{"num_hidden_layers": 8, "num_key_value_heads": 4, "hidden_act": "swiglu", "norm": "rmsnorm", "tie_word_embeddings": false, "optimizer": "muon_variant", "lr_head": 0.0053, "decay_shape": "linear", "doc_mask": false, "train_tokens": 716100000, "dataset": "wikipedia_en"}
MLP neurons of a small language model. Each row is named by its layer, matrix (gate and up: input weights; down: output weights) and neuron, and shows model dimensions 176-271. Each number is 128 + 32 x the weight over its row's rms, rounded and kept within 0 to 255. Numbers have three digits each. A neuron's up and down rows have the sign that makes its largest values positive.
After each neuron's rows, "fires on" lists the tokens most often at its 100 highest values on Wikipedia text that the model never trained on.

L5.gate215:152083097137152080146091145129120167167169105138155086129175133148080120136104141110186154135154097157162089110117120120123136212126076173143116138118133163106146121149049125099123134172119146136128165180110174143132091183036100177113158156176115148144106124051178098166124147113092114112
L5.up215:183122152113125124180164075178106148103138136138139094111155120125097097197152140056143103088176146095091056097110130087213081094120129134151104086096175079115138139126104135148135154121095152041122122146099111132084100148113083167119123118116101142083098097105153145106122087141056127119
L5.down215:075141143101137204178110098093103166171171212070131129162128097120192124160075080097166121126161118126101075127107129093182067136110097161165114150133138113122121141157088134157116159143078114236104152146080101081097134136166134137082145150122075110130055148112126173138144152095132118128
fires on: " ", "1", " of", " in"

L5.gate887:174123173160145129088118176080167129092117101138098166167135078166135137112151107093113172144153115132146120109110098120100140127101173058094124123117166108101133103128157149141141147102079113186118097071144167115103177175082069142183125126188131135135139232104157146079148150169172151127
L5.up887:106131157163133094093107124101115133105141151103137131136114092117142135101120141119108167122104145094152176132103101111095133108109136109112150196160144114117130115118082073132109172183103167177129121140139158122066109115130105105166076076150141111126146157058184159143130145103084139126
L5.down887:130122125164120180134163171085065102092124123179116155146150083185130138103186111147130204148133128137145105130112089138121114151083147165128145137168190140128155122152123097146140114158122120149159098096160170141119136150183118116099084163123173122095121174145102141174169098084157141145
fires on: "0", "6", "4", "1", "5"

L5.gate883:109156151110107116106133133182127178125156019126090098108082129094197127168137154134089127130175152106113058092131158121159100124119068124098173216113132120133213128107146126101056162150120013121168089137113139136119132143115136143103120076185168202163173137146133151153128145098154106083
L5.up883:053145169106091162170207139156133149123150143137116072155124146100103159170109117136129134114158128132115031102121154119105158130120083141134142074097150126152134164151123097132095121077128101110152112119085161092103111143103094144136087146145196090153131139140109061132125154121153104022
L5.down883:082143109126139172105143119117125117146153167104132095153105102153151083139161132153120151109092166091116124169215126145116121172178102154087159132114147153144183106121159089080110170128132078058112104109142135102129167160075076107158087165130137168133082131157114126111132165098138121117
fires on: ",", " and", "),"

L5.gate864:206129102147153103141077038143155154188107157141125061085134129134140110093172098133162126140136094169035121149157115111166124160193177074107102121115099139103145119166102064136166178115103184138136121129138143140087127115184121098116131152142090198140087193134118107121142118191128129090
L5.up864:192134103202165077118109068116152111137115187109115087143091180157092150158136085162109162144097174092009126095136122130124140155145127064137134137187122118120144181165157089135174141120091154183106077158121133168111110114154143129181126158106110182093037147125093143162148118143139133106
L5.down864:112151040154127126107102036143170082132138169119101032106157153121144100093158071135128093131136146172107115118138156058182103179178193122065186144206112125135147149162191091126189163088110082176147142129143130141142144123153040105143047146084078158093096140215134129118123167150159136116
fires on: ",", "1", " and", "8", "2"

L5.gate431:102191171089116103182126150144157100099062121112149118099130156127172152117129125055113140174140217118128096149080070104096161098094081156122170085098158108152131121174116172135082175159126133182097130092151149163092129107134100110127141091131132122141129124102110144151165162117197084143
L5.up431:125069123130176136144134122166181127109170164188122043065110116123104176112117153147061157087105139076133114085120119137133097144097085142168173133114141106106102101142123085095126079142142129160088125125107136118107154114157094171138119107132121117068089135112109168106206086146066141123
L5.down431:088087147162167130159134156150181157161142103197158086121137162177078161107116177094123129138109151096118113119115167107138139157092144128162157123123147201142110159093143131026195127109072151169124167108099122129140114081144157148170086124146129098117102169124110084163135136151182172145
fires on: "\n", " ", " |"

L5.gate179:075112137170128137146115116185173109145143099203108161173066162122145068179114084159158180096160155101130124156135092175162087133137144087114079165127168166210109165126134168120124142125138110093162102096089118131092139157158100121092094162114158163145076172117091110141133157147147117085
L5.up179:080194147100152086099114139122172148103173158122152104085136062075129116215078155141109145144134152141229142131116138169105098148133122112116120108145107109177092135087049144102089102217162158074149092168142090144103113159121152132128066126102140116106092069098076123155076082193161124069
L5.down179:048155160127148114123099165128152092117127106122153153140133101144155079111144134099126122083169174104182148156134118209096140141119173073135061112166127116174121138038159092080142134121194106126157089168114112161155136122135126108130115145129165124099119096153129119130103101143124076183
fires on: ",", " and"

L5.gate1148:118118081138060131110106143166078107155124112155127044077099114139188086181129110116137112094054088086156130095133125102134150087099101055136117103118084197100120196111140132115140086150114107156109125130103174105140094118135098193132097138151127132144156120128147073143134141100116146132
L5.up1148:112148081132213112123136130149112153147169093081163090093170118134096150124121150147153053087124117156164170111136110143129140143144105115136168144095125120176125172123127056131121124140149168094098112097132155099095112168114172167072106150192113110172117167094140066114122166191182119095
L5.down1148:140141097149155145144154066107105074158168111135150089121109168139128067179052101124152155121119098144124137126170073102124089140136131206159151091131157121136142144056176109154174118118121141182152152110123086106115090160153125192106120149154126151155147196108111118165128123109122157104
fires on: " and", "'", "i", "-", " &", "ed"

L5.gate599:121123125173101129121124110021133097123169163116146166138078116124147117172058126132133124136109135129150104140182145155136107134142151147135057156103161235173167069136155094158097099174092166089169071139192107143131127158093046147076086100131126138155124181122040174122161118046134106168
L5.up599:139139100174158134105125084107120085116131147177128145142065123081123140076131118152118137164087136115161125052111142170101057131161150142110145149132157171157209085147142171071140073150130155097109108163147042167041182145086115184086109052101199096174105136152117146145112085087130097162
L5.down599:122135149136111145132114094095134173120134109142177100138120118113144098076064169107167133110144145128088134148136069133048164140138138142167141122137119097075083180076161109106178124105135112077110083126129095088074166119117128170127112120152138105133146158113106116063082109182114114195
fires on: ",", " of", " to", " in", " for", " with"

L5.gate1667:067092108122142113183119151160155146105157206139164149103096116114084138128132113128116197143155181161097092154100109130138105094201103109082087107079108155141137184192106110125119101135146175160097081071134130176128139152109124111133107110100096078146111068100157142197160124162134144098
L5.up1667:066134134092127092122088147154140146162120158079136150099108164120087093123110166097130121088100107161144151142146122122159184133145181098116079117115104188160047085145124087092088151126117104128142095068073127162158111168115125101093037131135140148148145134105141111167155147144148119132
L5.down1667:104107150141121152123101133200164122177157149118136099096143168126122139153146119130171146107150070163080095140153083085107145164137157139159102116123104201126105193103105151185112205100075161234139231162118089118098179131072120143080128166070161136131133090079131137107086161145116079142
fires on: "-", "re", "'", "emb", "ar"

L5.gate1282:160121130104059104079131137153132111123039137122144068100099180082094102156111124053086098116112164138128142073115151165097071149126111144143093143145147128112119129084166135152112156125148163209149125140138157107062103167073143156052160097076173100150065185174210125127139151154162126115
L5.up1282:191108108133142086134135113144153096138142102156074099143107110091078170088079097087177108115124172143097132101157181115095124153191131130153154102113157109102162137128088151134142169125157148151105123044138134101110137132171133134163132114146124159172169154173131146095095105140119164148
L5.down1282:151183080171084177129125171188038085147090132161154061119154102157028076110115166091200099160103142072108075143182095131137129092134127157164186135096170121083142108191112167135104068112123128064127082135113135183137167072106143133092166120116119144114157114135092111140091180099146143152
fires on: " and", ",", " |", " –", " to"

L5.gate361:184097066125133149170150099152122138198133123096125124168124104139146091139157119103115147167171153185108144195095108120188083164139182146137063111110158099142138134145147085207103093138145139116134124162145121170110133154131146203198105178115166131070097193095143175123173127169107102115
L5.up361:121119097142092080119125057169092107132130092095128144100139051150141147099091126133132180171162137118153075118083086149109128118120150132108126104077128089157073119102157098155139082182140103078123126138146098157146121139162093126142177162080114149076066166091143137086162129129114187099
L5.down361:148100105135146152114136109190097126155123180132141112099141077138137105174153156137112163153104082141131135120065168078116120089143186150144104081143191115102157078142101094186137075179119171175166193171064164115122143133141089140147087145097100191132141184104175082089155163151145138148
fires on: "0", "5", "8", "7", "3", "2"

L5.gate519:081135153088132155113150112211095094124182081085150121172157142163145180140107172088127139172134113181121147146136120095128160124106177114106135133101181167143137114125101122176098166169093169126126082124136119123112148150115126106134124140122134160128084121113177061144121120192068104106
L5.up519:171117156163168097141126175151143123097172110103086111130163177102148093130184153178122097152145130107084142140139157119142111164149123184209115113129175122097143125123144142081174146098147105108107067175170136143098146078107107139152111093126137099159123132169136191112145136069133136163
L5.down519:181083142109127098090103146129113100057092131173147127093094114121160127107139160130118102159181156108024114112086159159094120111076090156161121158185129158148167103128151097082111159143132149014077103133119080118115165097120134125089099151141162139105164131156155144111101092115109121138
fires on: "-", " of", "0", "\n", "6"

L5.gate1762:131116134107128131130174136161076110129109101091118153160147134150083223111160114151119097141147136116193172105129100136155095204128119126071099145172170115142129115180164133059165140129222146159164110087138153129082125140132074101127072175138112129126196129200153137116147133129146113120
L5.up1762:117150116129132090110151155136104132140134119053147177148164123171102163126146157146088105161124128177252174133159142149107127170093073126151102122112128092147148069172157118122154123107139127178145070138109092084114143172144125099214108156109096147135168144177133150090093079136147154143
L5.down1762:097177108150173057140149100123114163180112117141136212175148139123148133141146141137161082122164143185194152134106154200121164165086084095083167149203150099092134100108139157112163138089160104165153063044067134099127119156072115162130135134177147125130179107130194124075164204110155143146
fires on: " and", ",", "-", "s", " rights"

L5.gate710:127112096158091152107122155221103156094136085144103207167071125148158148206075116070103183091117120127137077123151124166163099106142133127081099160081120082141053082093093119086129099147149081112124181112112102133123116086100128204140178106148147213106130136135119107163105174102162121146
L5.up710:177125090118097121117095068159198156140134146107110071148146118130144184124076128169136134181119108148175142168136096101136097158143115137108151142148099148154114123135144139182115173148141089117106119140108136104184132153174120094177091182145134165162169153165128089095181220182163155139
L5.down710:127040061064077098090164144068157187130114137160140171121128177184086104151167135134150079093159138136120131131158143100102142156171046194108048134135144100192069100162129122186105117076062119110107124128140099113152081110103146031172101170076126067138125170112170096070158166103132147098
fires on: " and", ",", " or", "-"

L5.gate715:156115115137154102085078080113100141152200133175134131042064098123141116130089088154121134166119170086114155147123135083134156174105100092094140094130184132116118112133151102127159176083079112107060121140122121081106119075191152102113170094112141147141132108098105134148145177146155123180
L5.up715:108134061157138144127098123083108103097135132068162096149074112136106177101150133203075085165129095143124143141108082139174116132115135119080137145119131168130045120119142129131155096123097164133139172118097064075119120125111146134189083072097124165103150126147185114142107085076154108088
L5.down715:158140075102156104107113125137172115051191115149116098189115168112091209145112135128119115081072129131128113127092088113158110148114157090145150111141093098150165120129071093126131135127088174140062146130159134151090074120164088086125139174091062156140057154083192078083171123140116168158
fires on: ",", " and", " ", " a", "2"

L5.gate96:090047082150141102140146188163093143109086101108087094160093126120095087144105106131161129149077122157111179156100158146186139063105161199124072082044103167097159165170138119132125115152142129197093151099098152188113141128155143212084117167160116119084113104075166141155155130121134116156
L5.up96:101077098154137089138149114152128150123159113119126101144127109092112147121100138143133122108136119114101120160141144127181147103145098213172069143059147100083126072133169082088125096122097130116129145106128145146112095190160115167131138097115136178040121159070143127155123181159137059136
L5.down96:066177096129090072143124161135185112149090145119154110153082074130131096103146115118164137183121117104131126186138105175113151095114127148094120125122144122164120151171054150118094129124077161213128155125206115095046062146145152174133058157126125090114110147147116137180144091170168082148
fires on: "'", " \"", "\""

L5.gate1353:153171119182123136109139086152108183113143118119105150113097140060130160112135150133130191128091143077105123121096062172119045139123114161161110082204100122152053092111069088142137149124104119131110150112147118154130087132090162138122083122158109082099125197231103061121134173142099125096
L5.up1353:128160032154157159119148111156195186087142119167088167121048143125132113153166089147144096105083122145136106129154084142098087116100138140100095110193102102095140101131129130148162135116087105153174141166149102134098120133132152116089083059139117089139169188159124068096136053191095154117
L5.down1353:137086174124108103133133165138168147140136071030169124092104130105136156091102155109116130130096104114105130156129090225185150150150147123107136162070140130124159158158103115147139130141152143016121172107136099132139132148096202119155112106158115048137069147112127063140205124112201127197
fires on: " |", ",", " and", "\n", " (", ";"

L5.gate553:149154116157177100117050135060163144030123138126145092107170144086167128116068048111080179118097170148137104159122104125137158112142074140092164081165170120125130130115108060143108147130078152171090119113113108129045125135111053145140133090193150125110162158141164121079118189144103122123
L5.up553:036113139132108128121049106083161164126159135108175131110162125090188106139152083154148153159128183094087141103078091141217158146113142060195155194062121106098135156182154114103135123128160115155109069143107123156116143108131092114156161139119114138107061050128154146139106113161133148138
L5.down553:156089154122143133103177189151123045089097125125130131127110065134085162109096155112126148086177159107151119143098141134178105151109168115175138170214129151167132133112147172125135126161141113124151110090156130135110143110188129091071120093162081159159112120112127134145082130178081113180
fires on: "0", "°", ".", "3", "4"

L5.gate1069:129106119126170154107173161118151155121110117160097174110215115114186092134161128156136101113064079158111111134225072102201098098129083127087056153096115119179158153147160129158136170137126162163135053176197157110087163111141122138114093163084183123140192180162153179150115149170117128108
L5.up1069:134199131140117144095118210084126148115138139146127168143133170104162129148085176172136073066077130102132130135123109206132102155119124224119169105084152117122124114147057150139129156140155177082187136061114153106181141180142075108149178118092092130172154140176203140073120153124128105102
L5.down1069:173163143182113136104134199132151129116229108073099118084097166178129098084092141134093132058084124152219120140134081192147103157128103152116130129125116142094118144128104112193101143152169147082118122086156138140081143092107117083194161161132149119146166053146149107169138144144156036173
fires on: " /", " (", "\"", ",", " ="

L5.gate280:120165108127074142131101113146142118127100124143091082139197168135141137055118129121160198151158145156090144111128122043095078121119131091151170110131095077162144150096136181094097144100080097160111120131090161113106133147136135082125186089154128140068129148113099140137130153151108146143
L5.up280:161131147160066114141084163109126143071123125176112150127101178091150166059081130126075131142168152176073153115105168125101162076174133130143156182094148148096165123091137171156136110122148138162137166133107193164145131160126144120093154100214129183136180130133152168157109092123132109086
L5.down280:120125133126089125096157225124083119090157114134107141119127147100091139080135196183100122103143104146082145128175112131133130139065169144113119142063160122169123126141153153068176121123040141134164137152160196112154121138177151195146129125152080139121139139121118160153185171147181151140
fires on: " |", "-", " ", "–", ".", "0"

L5.gate88:095134193110136100138110113177141180124134084161184145118149176107108147104118138133087075072153115085106120123157186155162149116126072090126136180117074129094162103137169113185056169156134076094149086135120138184118090161134051156132137150130131173131094137085151121184111129107090157135
L5.up88:114110139100154135106100178107180082087138063143129172060119139115135116116126172098157101134208139170131120136129165117158130168132126143100057161135107144105163182104120123164056142143116121088153066155191133127121139122137074126090119133132162187160124153097159133178060128107134141145
L5.down88:117099131117133172136112168112090114066109199170118179210149098167125117101181202095113143157138127104138108190156105092191109161121163128133120071187076186138131187134138117103173165055159129204135108128068129191126131139076136127177068149182096089110207098124116135096065160151137107114
fires on: ",", "\n", ".", ";", " In"

L5.gate562:151151136169116148119079113121175135149043051088189193134206091099114142141062162097163162099133112097135188105137178164169092138130142119131128089057082080103109091101135127131117133135081147142109137144126131104107159156128078159105112139155167146174129216141188125148180126124193103144
L5.up562:172213092128125133140143109148116137171123087068144114140129097164189148151111108041105161125188101104069123173182172088101143109126096102166171160096137098153110166119129136071144106089153156150125131141117137160134089187083136170150148143183143113158175086132139151127124135188192121100
L5.down562:166146079154101095123133124147144080119112110100180136117149108118161115134096172131122131103129106149129189164143140131083087137149110122110153159112125077176133099130117149111101069087116123157138124211166151120092176133118120120151133171118086119076127114111161134100150148146125116157
fires on: " as", " was", " |", "4", "."

L5.gate1326:094095101123103125127151096121137132123135116140137119111114095137098092110101078168127186129126108141151208129103110113072128077085133170092137150126181145155147130108093160124106135164101175082161113149146167115050069125079127197056166136130152113161141143121116108104144152156124124082
L5.up1326:057147154128137168121139161056160182090140097117141109118147141164119087091142122194171108093106117169158118066112095142095158067108148190175141045166125130064153145128172161090162084172108133093143108173105183121115113149175130103053166085168113139111098130118183091134112075165118163078
L5.down1326:129164120137163146185149118114146145094127108082171085132148172117119151150157121137132177109124098123123150064132133168109131078067148126218161130150144122079075196089233133129198196095147152151114105098126088143108113123097091120061144093152099039079076147160130085117140039150176118117
fires on: " |", ";", " –", "\n"

L5.gate1720:103155124096120158180098100150086125170175183072098135153115087136191136107158154144174117173077128115086132137080141146126129162156119196047125147187143168085121103102106163185086136150084126159105079102068165100178080178123181165125097104189142155118191149054158177148143134126044098093
L5.up1720:112195165143134129152130112133079129083112124132098076135125185180142161160162115142181111146104080142134124103191098158119075148140160152114149054086148117090185126079157150135119147137142183164102148148093172148155104124116174145205114130083123101114121090191115101135113085123134121116
L5.down1720:126094132108114135109155162076087065086134183145143074142110183160164138183125178133078109122124105078141152158167127146131078070153098140178129139181188084157163093096079158087130157095089118226124085119141088088097122131082212153091100149125169136103092099140182148155132110113100096094
fires on: "-", " of", " \"", " "

L5.gate408:110118158116088097203138130156186150097161084217136116091124169110149199174048090171156071120068137156094105173130156143080157153077087157098108089079148161132152062125084115090121122085146120147109140127139125116146127144192151132138085118153090189088152124132108130089089135088080105076
L5.up408:111155102174147114081100101121118141116117121121149133171152153119195083166136098157094039164116144070137070138116120121094164103138113154121121097160091141115119106123095088118154176114089105089098144132146157206089122162169153102147149144151175090175162135098055143161124088090134089055
L5.down408:124109134132137087161131195133148096073087067156147099148115142114111136156135071153160082106070131114121115165121148144099205175118083113115139175135116156156128118099150193087168170099148135132141107105172132173089142177195145148122070152121112107154113181121150122133118133109184119197
fires on: " |", " /", ";"

L5.gate564:190138084048126163115114178163145107102164122159138133173093167100133127108149162116122195141110179127088144143085103053130115147181088101200104115122077114133153132065137175151182141156120120118184122193105132074046121180112108134138149168099085167122056149158082189150111169124184128127
L5.up564:075149130162107082100187133176144134142059160155125045108177122113091096149102139087147129100102135109097116190150096154051097127167185124183116129118095110161084104082149162133097202148143113139140137164141157110134143176102166142133149102166136094101117093138114131223150108183137115192
L5.down564:153148157065131067093174131123126109110115162101144149127136116135119127127123147071103128155120180120153071149086151108139111127097132169176095051067099101164149101154171122138158160210089103124073068166153158138156138172174153067065095161174127146146152120093160104141104107146064087104
fires on: ",", " near", " ", " of", "1", " to"

L5.gate1581:169071146087187104137101159188177203155114089177105196107113124158190063107057165161097148088100098132139097136142135089143105134175149129139108164196196061135138123114117188169082173131130108116141134147097172083177113113103148094108147133188137129129110193183144158093174122070182139141
L5.up1581:051074167148137171135127119117124118135100103110143108088140135174117160152101121127078137193095176130124114171091090180121165117161132105107129113094139086127125158180137130142118169103203113178164115143064124063190119128122118105116175154154147074161142155179149118138150133142148170135
L5.down1581:166147119103139125120183133081132096069147173080198137102160119122155119093191143110106083144146184133116135111150137144178063146054124094103156097148065153202106104126106108168100085117132105053138124139100112115143152134095163122150136158147144054154103140190159136192127131113111122059
fires on: ",", " with", " and", ".", ";"

L5.gate1778:117107112162114066086152190097145124139116155118123142162128107179161075136089116194145095149145168160166164079106094111140124134118095114102125159141175145149121153095175152097088068151117142180110152140171111131125150139196108123118129136140180047128116137159127133114120164106123144167
L5.up1778:159185114081127132175129068109057061147083140128132108093119140110110166140184066110124093132139121071120151146165173107158126082127102107079146068127135142088091187100150154152117073174112207126072095130166106068122123089101174167074123200107095093135155130142140131113179118049151162171
L5.down1778:153152169138161077123126133146148129108064172092118119161128091144119142108144117132109134168113143115126192159107123158144137144134156141120083109114133118162129115120215133064136137144145198173118155181114153116104139156064161164116075144143116089112136141197158133035114106109085155171
fires on: " ", "3", "1", "2"

L5.gate1076:117101127104087112155088103137156112128144180142087131132131131117083106153109088167192117173109123115168129128110165093155071092123125120128152134158124160122100106086123145106084100151131141108160123162183080180147111111094113167140082160134164155137126087148105107102071173170142101112
L5.up1076:133130160084085178160121149133125135112135125123171124126097119234125106121114147178116088151101104093144185109132175086140164066172150092106166142125097081130138163145151103111146159105172081116161127077082149087142154123066120104134094100146153084069159134115157161091105079085243090120
L5.down1076:192168161114172094163182149161108109181195124116179093119114175136161160135181178121135172082107179103134115173171091120091171106103180104132148086116090147091176098096112100134148114115163137026133096129168193125150192126125153114160138117098139168085121090103117102107053109045167123139
fires on: "′", "″", "°", "4", "6"

L5.gate1719:111119135142084167135130105111201144230184123097088117113068118144098051120134088143111037131120111165122130135144151137071121123153116109123160084131136084122148115120112185141184155129165191070097115123131163080108164094147085116126097108124063117128155150210106120098136126117156168146
L5.up1719:147098141176106091199087121105144179163188068160225123123055185195151100135096137120118081107203115139135142089115079130146126124152148094093128137103128096082168116121103183157168166133132165080111149142122112079104157153146155149139123111089101094199115157150093063140115080083148170111
L5.down1719:117156169137145131189123182143157100184109064168147114131120114077181105181161106131127169120140129175159128151074093107121161105089125120144156097167077115140149138157112104127169145109132115000169150111175150071132097144102113102068154094125158066173052135124078103133140135136120169113
fires on: " a", " and", ",", " an"

L5.gate213:168077099133146112156097121137129139103117107122110101126167089122119128103097101120209081113151123101084143133116167099112139114191071134194135200106149136109095144124138095131128133171126092183138119145125014036110106163114176143116081131120203133123163112213118161102129170150165120154
L5.up213:164168144104167148101196127162107178133191135110107138063095144116149151108153158148116148112127077107100085110148084154142189126115164121182164129206147113093157157056120113140148101118085101116071106114147170175136092126171134129144106135205108167108108166132081101162096073101127151132
L5.down213:158097157123151111123116148126105077141150146118143139150105145129147121119136094057129131151076124087110099091095096181136129098131142124150112109107163103138121067147119165100107175112146171028151183120100173122168128103120133186112155121134097149127200161193176105116124114150206149131
fires on: ",", " and", ")"

L5.gate1428:108129106128069065164116161116091157135132095104150131154159151077141133135128120137122138116147070136134114126161148139103161176119165127066088105163150137178159116112072090105131181117085123182134130084097118101130124077120166165105175123094095114180160130105163102072122102147138048149
L5.up1428:151125108153106075116095126157102098109107076127126109174113111138130110056132123107145119111123181150127143104061125106148108176161212177122098151069120103104141127093106149120083170093168192143138139122173160120075130168170144182202049119089150173145118129118128111080092098094085115112
L5.down1428:141096112145162114147086084164132123092123132159099100153158063109090143135146135129113089153153104166138165061101096113207081107127082198124081136191123109062135094132088147133132157108096170094089149147120138133102123132139119087099141185128127094108142128169110106150084099083149103135
fires on: ",", "1", "0"

L5.gate1599:161143076161169112139173090099119122167121157176114109095154128080133164136056196171147165147144080133154191130135102168171136091084093114161131159109098130093130050092125108106084100149102116122091104187082119131131086124141073114102080115167135163127161169101104131158136097148091130058
L5.up1599:089148134124107125147093097119149133093093142087169154161122159208145171096137087122166144128103078197065144121082133179126123129091107122160133113141111133092096133158124159086120114168165151127134151140157173142182117152089129099118101141169110161077130087164118122147128133092206154121
L5.down1599:093152104149186097113186132134110169148120144163171142091153121124183142086138126149116140121166150126156130144145087097138105165135115131151153078108180122095166145140155119127156089141119135094175132078190147123129211153177079174144108148110107194117096110131121116141166202136157099125
fires on: " is", " was", " as", " are"

L5.gate1487:112101126149149156108098177132110105148128132173153161063182173163130112115118097138119129066085100082190102143133136118173109138129131164121139090108111106154119146166140090096152122061165140206096147208153116108129145093139117135119161140138175125118132142046126106196138160144107098132
L5.up1487:173161154153155141147172157058136110162148158135159149172154151213152169132147127106159128106147164085093162151134135216081163096120101087142139077113135089093137124161122148148091157125131120102146124121102138094138148123157095120153131102144149083149090154054137182102177140093082089091
L5.down1487:155142104168123092126148122135140130059117169096129115116109131081127062056146131107127095125086097084141147138120088107137096172124116150133119035137117113107145121124158108125142157118178079195124092177147093109059126076126112114109158188087140122106159114125120142137109131159171102150
fires on: " |", ".", "–", ":"

L5.gate1172:127111119098106136122128205104180127065060164101118083140106114169145165160073115139157118125129079105125154117141131104162121085091096134128155076070141141149102122171127133077076157189161146127156124099133126119072104132106119144088099135089154111141083088106129131142118172088109105185
L5.up1172:133109176121159100132093156215132079179123123119055105125179133125182134115098166177150169118101114129141146131074127141079139141068131163125144177159133157130109117113070114163108113151086060094131087084170146124077133232110145154122128130153157131117175162121129107141116131098116095115
L5.down1172:101129153121134115139134148157129099190113160144115177127139155119176102120126182158118155112116158093107093115086165123113140151173115147161135124156102120106168077105093075114103151100132071077061091100112115122090148099174142158162080134104077047121128126112119111129120185112126172110
fires on: "s", "'"

L5.gate825:125074108155156136116118101154080157149028198133181131094142106129109100151089141127177160135160163114066166149102091097113124144140178133149151146103154140121084193113122105083148093081112110156072118166150184143137136081122122149166171085163131117120081181108033185133137101153207117102
L5.up825:132072192101141164095168149100123139190067064133153119104080081116124229133155106157056107159088174109138141169060079143141135088138151146098127117116165154155100142135188099107165118078154127168120174137124168176100158073140132075139144101158121101081064120123132167107129055141104155089
L5.down825:202119171163232094145163180109110095139133157102070185156088122136077159138138140139187126145152077117118188092128127135143160117112084187071123141092106174126117148115103120184084134078100094084129219103114070199144159087091176176107098144137174115140093092145161142130097172154094174113
fires on: ",", ".", "\n", " The", " the"

L5.gate302:115162110152109107114130150138122124110158119073081097107141142110125164128136092109179129142151123117192122162097077056055117133126095070062153131133150124173149065167151110114119093113161153144111174133108097111127115141129148161183124073114101133074108119108069126136121121095090148103
L5.up302:116105095158152143087137184144090134112137063141138133154115143144147119153135080114150144130120138162186177073182089188105156161150096116119104147139118133131106133123149164143138191083124132152146114181153105168158114141181103159114106136106075145112169126102155100187090095059066076128
L5.down302:129078052122112121111097132100091104103162176148118135098114159132158138117141135121098121156128070115108107172111150129125115096130121146135092179055118117110220091111112123103060089096115179143135126103160185076137140121117167139096087123101107074134126157134139126178098161147164091088
fires on: "1", "0", "2", " |", " and", "3"

L5.gate867:107137170157093126113151076107152106144127103158166149123079144119156060144151079176123120155067120131109137132124112136149140092098108102096157112134107147135175153141160113099167126116164109096138141129119156166098193125085118131125130160073162127156082174139062127125102120152113121129
L5.up867:185118128158151129079156100040113083107165173159110128144117154140129137094184114085130077175144126181080098111124117081103108118153143113081168156166120155115140104140134179123166201088097099092133130140116178143107116110092169094103125129122125133148163135151064129077105117154135153137
L5.down867:125164071156125182160083128135111145192075137122101089147175093161138210109071120071120088113134154110092125148106101093151169140151105094108173129111124068182179120142067099180101149118104099105081100103096123130180125192108115125128121135147154182090158146159118122121139129129129108101
fires on: " and", ",", " in"

L5.gate1764:034124096115199115125136083149145115171088099152105140071152126123093090078108093137162156122125106110131155116102149147148095110097120109115140067165124126151145167088084192043112118139191106155094144101117136098131158139114120110147136134084112156081087119122165089138173114127131129180
L5.up1764:148146117128109123169118148089097224102112105136080112147172084105174160065180155108122079135136170104147151045134125114099161080176169120102133073190116134094142172112155161118132073154119160143155124137124041134110123124118178169129106148140108150098132106136099133097158048113088116059
L5.down1764:122171155133115088103134144184098176182096149072146132125153165140198112131087149128121092143067181104121176160153163141135123120181157147087145140179132140142134144116105136091213106101110166158137111178130077133083085093115093116165073198172124186117149089185142144084189177158188150152
fires on: "–", "0", "1", ",", " and", "3"

L5.gate1025:080106120123090162138154138198124149133161131183117120090140165137181073138128136142158171052159169096125139115203157120157119054109161152172070121188152135143107090101111125178172107109135098083132143166073117105123150147144160117139137085156114107060076110153137117136178055097145092099
L5.up1025:091108111150144194065119102159166117129162142140119139108134119109141150101132118153135130037151096129142205188179125073155065148093083177104127166122103135158109161156128186123174124097115089147107122162098134073136128105106135154133135136138126128137101151227132072099104111080079159131
L5.down1025:061132100136151174091093141185130126097155154170147126151130179181125073090110152130127148111158107116163163180165134122095129149165101097140145128060171153143131144096105157146140113200109182139158146125106093157203051156106161107151152158136112141154092133145037124154174114172143162132
fires on: " and", "-", " to", "ac", "c"